From a checkpoint of a small transformer trained on Wikipedia.
Training: a variant of Muon for these matrices, 172M tokens.
MLP neurons of a small language model. Each row is named by its layer, matrix (up: input weights) and neuron, and shows model dimensions 0-191. Each number is 128 + 32 x the weight over its row's rms, rounded and kept within 0 to 255. Numbers have three digits each.
After each neuron's rows, "fires after" lists the tokens most often just before its 100 highest values on Wikipedia text that the model never trained on.

L4.up629:153055162175078109154173143142164114115157132158148118161143166139112091061126129103099106093177183149113149142133138160125114085161171090125100148119120165183184109110131151121112119060100192101146139094136142163143101151140145140134055071142092140141149068122147125158127130195161107143137146162181101101088090142113080142152143101108106149081128101163142081135120123180081089104145162100117190101129107086195104079172109109154159143166069168141063162105126148123109118121168146150105192119126140158154169090102122067100153105164153140148128123086072209136137131108156109115
fires after: "w", "ur", "en", " La", " Te", " re"

L4.up344:152087144077196082135113176118148121114142139158136161175124121157126108157117141128092143118113081127161255148061123133107115138169128137126094116140161147162075097111147180111099176157122114164128171129090161159146162107131175128149085128079099099134128112140109108124112218173099129126139096149096162138140152123050121111096172086151142102157090141153149139125182107174147167141155128100144155191135149132130170102156142105139145107078172170129116122144142151151121155116073117115139104102106033128165074175086149073113163095111105106028112204111120101102097112085131156153
fires after: "ri", "vi", "cc", "ci"

L9.up776:109124149099130113086121096194103097128148144081197102104178118146141136184108094091104103127067151144120156133091142132073150116161122112153116159186096082111124184122055079160129221118156125139177114184075110139160097079142115161128085149153127113170074147153157172118134163080173138113098135097122160095186096096171138109114108237124128092191147120144120118130106069092131120091121157129138074152101158110095115084091139125125132127216130087118132110178114178109213111124107166097150132161135115108118066073142093116090151157145124122107138134097158187104149124106095096163
fires after: "|", ".", " |"

L3.up852:111157121177120125136154159142110125131095110106133120103138169101093120166067201128116123131101134101151160113164131131145135093137156103106141108036146122122103119080148060129121118135066135193105137142176102092191170113103105113195086109136071149123144147092200163100110122169134092162155161095110121062089145084157248193076140085157080097085075145133097124105085127116149218087131112139109127127100064155107153138139138095135103120167142116060107126114124165154181152111153134152097165119110099105169119119199134162137103178084122151160148162095123124160151169139059144093
fires after: " A", "A", " a", "W", " The"

L7.up167:163101136156127117067107119146171122053100123099156145143134109107130026098097143087145098116138174094121186171116201130097139187102095106130119149153074123156120142123167121137095116135072123109106177095131183147109084086150145140125095190139077107081093108150120151134144083138159111131140103170197129116119139143156161160163064144111106086159160152120128118129180176087171156174145112161104118178137150102182074125084113058115105123118088165172102143150157121111139137139137139166053137183146111106100143077206132106100106130089099165131074140112090136150175110117211115150
fires after: " Al", " an", " Re", " re", "ur", "ar"

L7.up552:102131113078167101112184153104167143104103167102120146180137141082053151136110113098103095169104161107132101060167135112209118083085050114138138109062109146068170104168157071160132139118123117093147136087138115127127115116095069122161124139121137111085154086202178113129143099128111025145114090116143150109127157091120076124181097104141083164151122149170110157144154137117103175167086075148106142130133158128131144158104111130208120103122086141131091120117136181158124137131136108142082151155114121129192161142091128121208060176136145155102136124136133146126078092128112174147
fires after: " ", " re", "re", "e", " B", " f"

L2.up433:081147094102122162093168118137112140068112051145161099168195134078133110136139095102092151170097089068183143160126121139124152161119114146166136132164151178168077153077126098088157173145163099139144144172115136146104045060060178109129115103105095094091166138145080163070170127162091137102124107087147108149113151165159169183085123116077132185127132146099124186099119188138129139127117152137181126072110133163155084132097155130136127110167175113139132143093164196090122151085107146033103166125087133143085122124126139158134160103122148120154111035128043096119190147114167125135
fires after: " re", " ", " Po", " E", " po", " con"

L3.up673:107119103167152028098141112110135062126194158111094133120150107131147066127172183129151160182174082123077161111121061084051146124107120159119058095184127124136156122127145168131111181032164161101137160164224146165068148116173116143106139128127163104125127118071102149120139170158128118169094105108097118115114173097139063122120103105100166174111108128112148103103084101097086144099188160169175116119127157151110140145117143074139097116132114092116094138063128136083173141139126169132134153196128154078118175136121125157126168112089125156121136101135077075187168108148113135128
fires after: " w", " se", " b", " sp", " Th", " di"

L4.up596:085090152098125159124129130117144124112179138132179142187113125145174172127175176137119176118115047094087095138118114089136173134121064083114117080191164114113135161162126125136160115084122083119113149120127153108130205124129087145066131069152152079081108135149117143085124150149117153159169068146105174076189123150173112114138163200122137105113113111086122109121079083125128169079129172115140120112212063085152108119087115143142142113157112104154206107157173107103113134144107128098202125195149120143091093102159166182066124128108107082136076096131088085132164154147152134143
fires after: " ex", " sp", " comp", " w", " of"

L4.up192:156172143134120140086097097160141126169141102127153096120146190093159133125163145081139153092142125148148177121135121129113146134103144154109094115090186140127128162178112102106088129041133079122168146113182212145096109122070140159117129155169071063119164150072113130156128177103111171104120097195129112139113130099110110143113161151154142065108117104142102087089105128099121166093144113195093127112153111146104094122108168116188176103106141186107132149176065150104103106186139122122133107163129117103093160133145085119099193114142075111097155122088180105177168131166137138192
fires after: " de", " De", " un", " Le", " dis"

L4.up887:127098119120047082171139119205122156173141084085107110142134127176137116135150151137089097109134202137096141113159125118078129157173099117097132150135137163094141130128130169095127141082121102117039175111182150203147103129054094110140100130166093070126158115070060128119102108137126095160146110123094133106141106195107084154142132128103064221099134116072163145144125140066065117136131129174159146144132136116100117145115129109131126092162150148115113109125121116117101106116121116223151125126083154127177155137182151155097171126129098162126063082182164097157117126136100160180
fires after: "ta", " de", " ", " O", " Bro", " Ro"

L3.up2:150089198044096159151125129109162103135126094123091184137103123150181168143105105078089154170139065130090130204205128112141127111135068134091059144111162134131092131138135134138118133073094097096132111148132153157109123094140152125155179103105065082167193183130091145107145175120124122148121163059148135094132181134155168123132132147173139119101164145077163199152141069139120214138124112089134121087119178157143092113125152124159132114087105127070129067135080163157143172140077171108166144141128088139149175172162137112098132140189121111094069119145111114110144168074154123128
fires after: " con", " 19", "20", " in", " comp", " Con"

L4.up539:109125129151117120086126149091111061146143130100142115144155106101156159076140173084104164112098119104083128188118157192110111116140179112160142126167134179124128104127162183050129195119140054091146089166118132155113086164174106173192114122150108094146120141145091164096097134191119106172118133124101137187157097136194085151126139102129097107133159156157170094134142134169091181085117128102084114188111119109122137105111071158115093138132146097161120117119137179107125090143125108140148163118109103117185099128124107092110193095130127162110119101058106177145135152111110101190
fires after: " La", " la", "ru", "T", "gen", " Le"

L7.up608:124113116090138093130092156088097150178122140120150140107131133153075156124074123130120121096105113132156217137105143181095110096083155154109138065181205176159141119128109064145146120132141098129123102123156151158168143100063147164149114105086084117194125136145052127108185111120136147102147152136105108103122180148106107098107106160102091086106108115169115144106112197173127125076135075134120138145103129185145099091109160168071175094077163169107120163125124120151080138135142148098116113131176098110112101131108074115119165105167163125163147138093116102128113146086177148171
fires after: "vi", " re", "ri", "hy", "ci", "-"

L2.up223:116125207116086123148133102175191094147127079060214154115151067149177107165145074168124044149069166136106106080140149184162092117114131112126115199142118150123109140151099156118089109127102148164152087146190107130140132126126119144152123151101102107161157142099143068100145110126156135126163118080117126139044122073099126125182165111094164081200169146108117140173127064125127102161081133165133127084110166146112132113141147167100206159129130130103083088102104107125131170112127129097161132153117110127141130123122193161115148101180142083086098144173109126094075095119186131161
fires after: " p", " P", " as", "ma", "p"

L3.up607:146147068092144137143110199142098105106193102127105121116119120117144108085153184095093139127153103117174085157102107113143074066125115070106126184141155190110106123131154112142131116170126153131131158126169115105134179062091150129192136145101154052152124123111086084131126192169121114127150125139125139111127159189099167105117219088094116091128128154097120110067165144148164129178218070067144079098114118165119136110103116106096122112130084129078089121154093185110141124099175105093130093131170157085110200145159068140155136100162185125158192075152127173137128155151128171125
fires after: "A", "L", "E", "T", "P"

L2.up665:074160127032149183089098128168127084128136120100134141161078114113123082149092104153116099140139155097140136139093154093108126104094068109138123124118105172112177101096117107125137091143121083159127149121234099139120066132132164142150051157166146107137117122130127184098117099173127059141154102090120128145148138132099139154097149096071176133160142106122084120077136121168055167143118251161130098151125154151162092204119144176151161102146124109160125108115125188122135140053133160180117114135156166124146177155140134174186117169112109132190095132159212122089170152152110128108
fires after: " re", " co", "s", " un", "mm", " f"

L2.up612:157095144114101156152118138132084107142094099163168163098176150072132135094080115138128129104197113095116107116129124115063120155113142179185091113119081169206116140144176126095087185076114092137113126100102156124147111096140175114141184153128108106156125132134097119097123201077093127056135118122127095114106181115121124183076135093112152154095163138075082135106117139137064116106122130085147129145154167158150084165085154128119188142064112127153156103114099223145118091143134084186114137147185115099095176179077155163074149136148091146141142130116110127143136140102107084102
fires after: " ", " Ad", " de", " E", " Pa", " Mi"

L3.up541:106105130080106091116133104113144124087122070128140201034146130131105093119152154104140150101100217110134152162148102164091119134118145106106112108126107128161125129120196117111064134158127142145068130108102145145152138169163177072115120081118089096127204133143134138083102105120144101138108131177161129120130065131111204107116165149126111153137126118106076107134132100132197097159108168128175127098143150129101121086139178064129113162097196107122088190135173163148124117161127167114086180207141112146090186158050105079149084134127078111124125113123155195087156087086118130131
fires after: " (", "\n", " ", "-", " Di"

L2.up112:173136206139116079160140127173156114150173100080160118194110136145144117136144149224159134125122115130096108119170127111151141116098118162115142141134164125148083128136121087137156093125110091186171173187117158095070188106102219093143160160125141101178117128165163133164116088100119126108121110112141112064079178179129124116189135108079163099134141129138091099122143122101120051098072189138143142065119113113102135133125095108079138083183117080090114074107154140116107116145187095113119137107126122132109116139150201153155129106090142112058141154109174130107136150141150110118
fires after: " p", "P", "p", " imp", " comp", " Comp"

L4.up582:127133135067170184196174135177162137121101120075145153118157197166134096072153106124102104114111069090095151168130082112090145158129102063142121095125127075135152049146128121094071108118120125142138088161153165165121104083146156062204111117148155117102159138087108112130108140158115118098177142139128140132181110148160132075127153114144183148122128143159154114120078122132128159128079199155110141165116107087175112105128149150181077112140120070074099067127145198069149186148129142166169121112136088208118103158134134105151139114150131144118140109108097134162115146062107151169
fires after: "20", "hi", ",", "ri", " No", " 19"

L4.up6:115144134120118121085132153122162114124120096115161161107149132098101123077156151080147081123099079191099115108161163155041128192167122154091070160154092164084125145161117125129119135122111106130138094135183115094112110136196143177106138137091102125169146201148135078165086165119147131098119143128060185112112105150188083164138193171077084072135106159101092147130134093110108166105159139175102088127157141124130148189108091153191101134090143171144202113151072165216084124099129086114118119197091123118213143174121114180114114130135099103084105148114158121133093122098085144166
fires after: " de", " at", " to", " up", " De", " fa"

L3.up144:165119142148117147161128150134127092108133178131099097121141114057067102158116079137188158143135076121120089138139061119072110142183178111139172103107148158096133141119140146063181088119091091056170117194124139118141157091141076132151128098139178107152127120107161177092122112173103136138111159156123121056100116117134139157095153126125101099106139132165178158123140135147125165100198109171117148154127167142059123199154144100106054061066106138149146153102108101158131131117128132090109116099115088134128135135128140136146131146139128163136137117069080127138112211111154135067
fires after: " the", " The", " An", " an", " a"

L4.up727:160126144073120133127138128155126133115080117106184138142144106168113134133111082095140102143109137132174126122104154112125055089101156128135134139149126102091150107151097072127111209168091071169123043100184180044110169089139157138192115121110176170095144088109098140123148137140106163165111090078131173159102171089088146117115043113124113119089109149187135128151125098107166169119074133167176134105147098145123172141132121121117153185104139146142066080126152092113139122164107148070139094174103133163112136151171185137099125093074188132141142087192105088089045155144164109150
fires after: " P", " p", "P", "hi"

L4.up171:135041187096092139127060150106134205114106114085130136150173113182093096152083071102122120129099137126178071121141142163149182122156096198075091128180142161072129103121080073169118120179140135135096126165146135093146174165103121132145130089122155156162125137118162128135129162069170091114156121138101183132088137107115117146128132116118169117107144134172131117172132118109133125169124146139125130113119150132111131126058142116150116091079175100098241091072141143095187164111060113182133089082079145147117181143104190163160114133162110074121101151082064122070104133142130164092
fires after: "ri", " we", "po", "co", "e", "b"

L3.up743:074124108126145146126135141154095124114149195103172099105144121092203136064147123109124113126061114119181058125118134134182132154134160100140150090138135129171130149130039095043150161120155111113166102139163095131150176080106140079129159181073177112132125132122170135138103102205136124102157095090110131122107144160181193139176147066130083123175136131118092096061096128153114171074126128126200066115114143155106121090115118097106126101099131174147095191170157134092109157107098140139152118142117132113183141131141142164187172151141148116217149066086179123108096153135125137157
fires after: "R", "C", "A", "B", "N", "T"

L2.up595:139146128128154158119159136150136060136123135176156120159116138192153085156053149116083119051122102071115125150122148104072119111117096108117126105182130141163103138126124080143070192102136106135120130145125057127158119173123134139143139146097185159092098087163093156156077132197108122057154123147139105172064160139133112176104208119180155104176168124165142172136130201082094146139142066147108123146148102131126159179125208147102119108064152071169126041113077174120134114144154154142120141088117148110154124114140087157114170133152100099155149145109147084049153119137154138140
fires after: " Tra", " pro", "pa", " tr", " tri", " Lo"

L2.up651:117145089096076147121147128145053077130161148122165113147161196128173143180114160094149113114129153138157194172127123146059112082060113100117149151167116168159151129150165115143087097143133131139157165127140130182153142118146124127136121139154127117133168138130098114055143145107208137173086112161167086086085111079056157133122147123123089113120151113162121125146197146151134094127087179152149135110150135188079125150163132153162090189135139139078104154133066154165089095137083132079158135164124118125064118105125088160105167095109054142151115161175119153066129116059096107132
fires after: "\n", "-"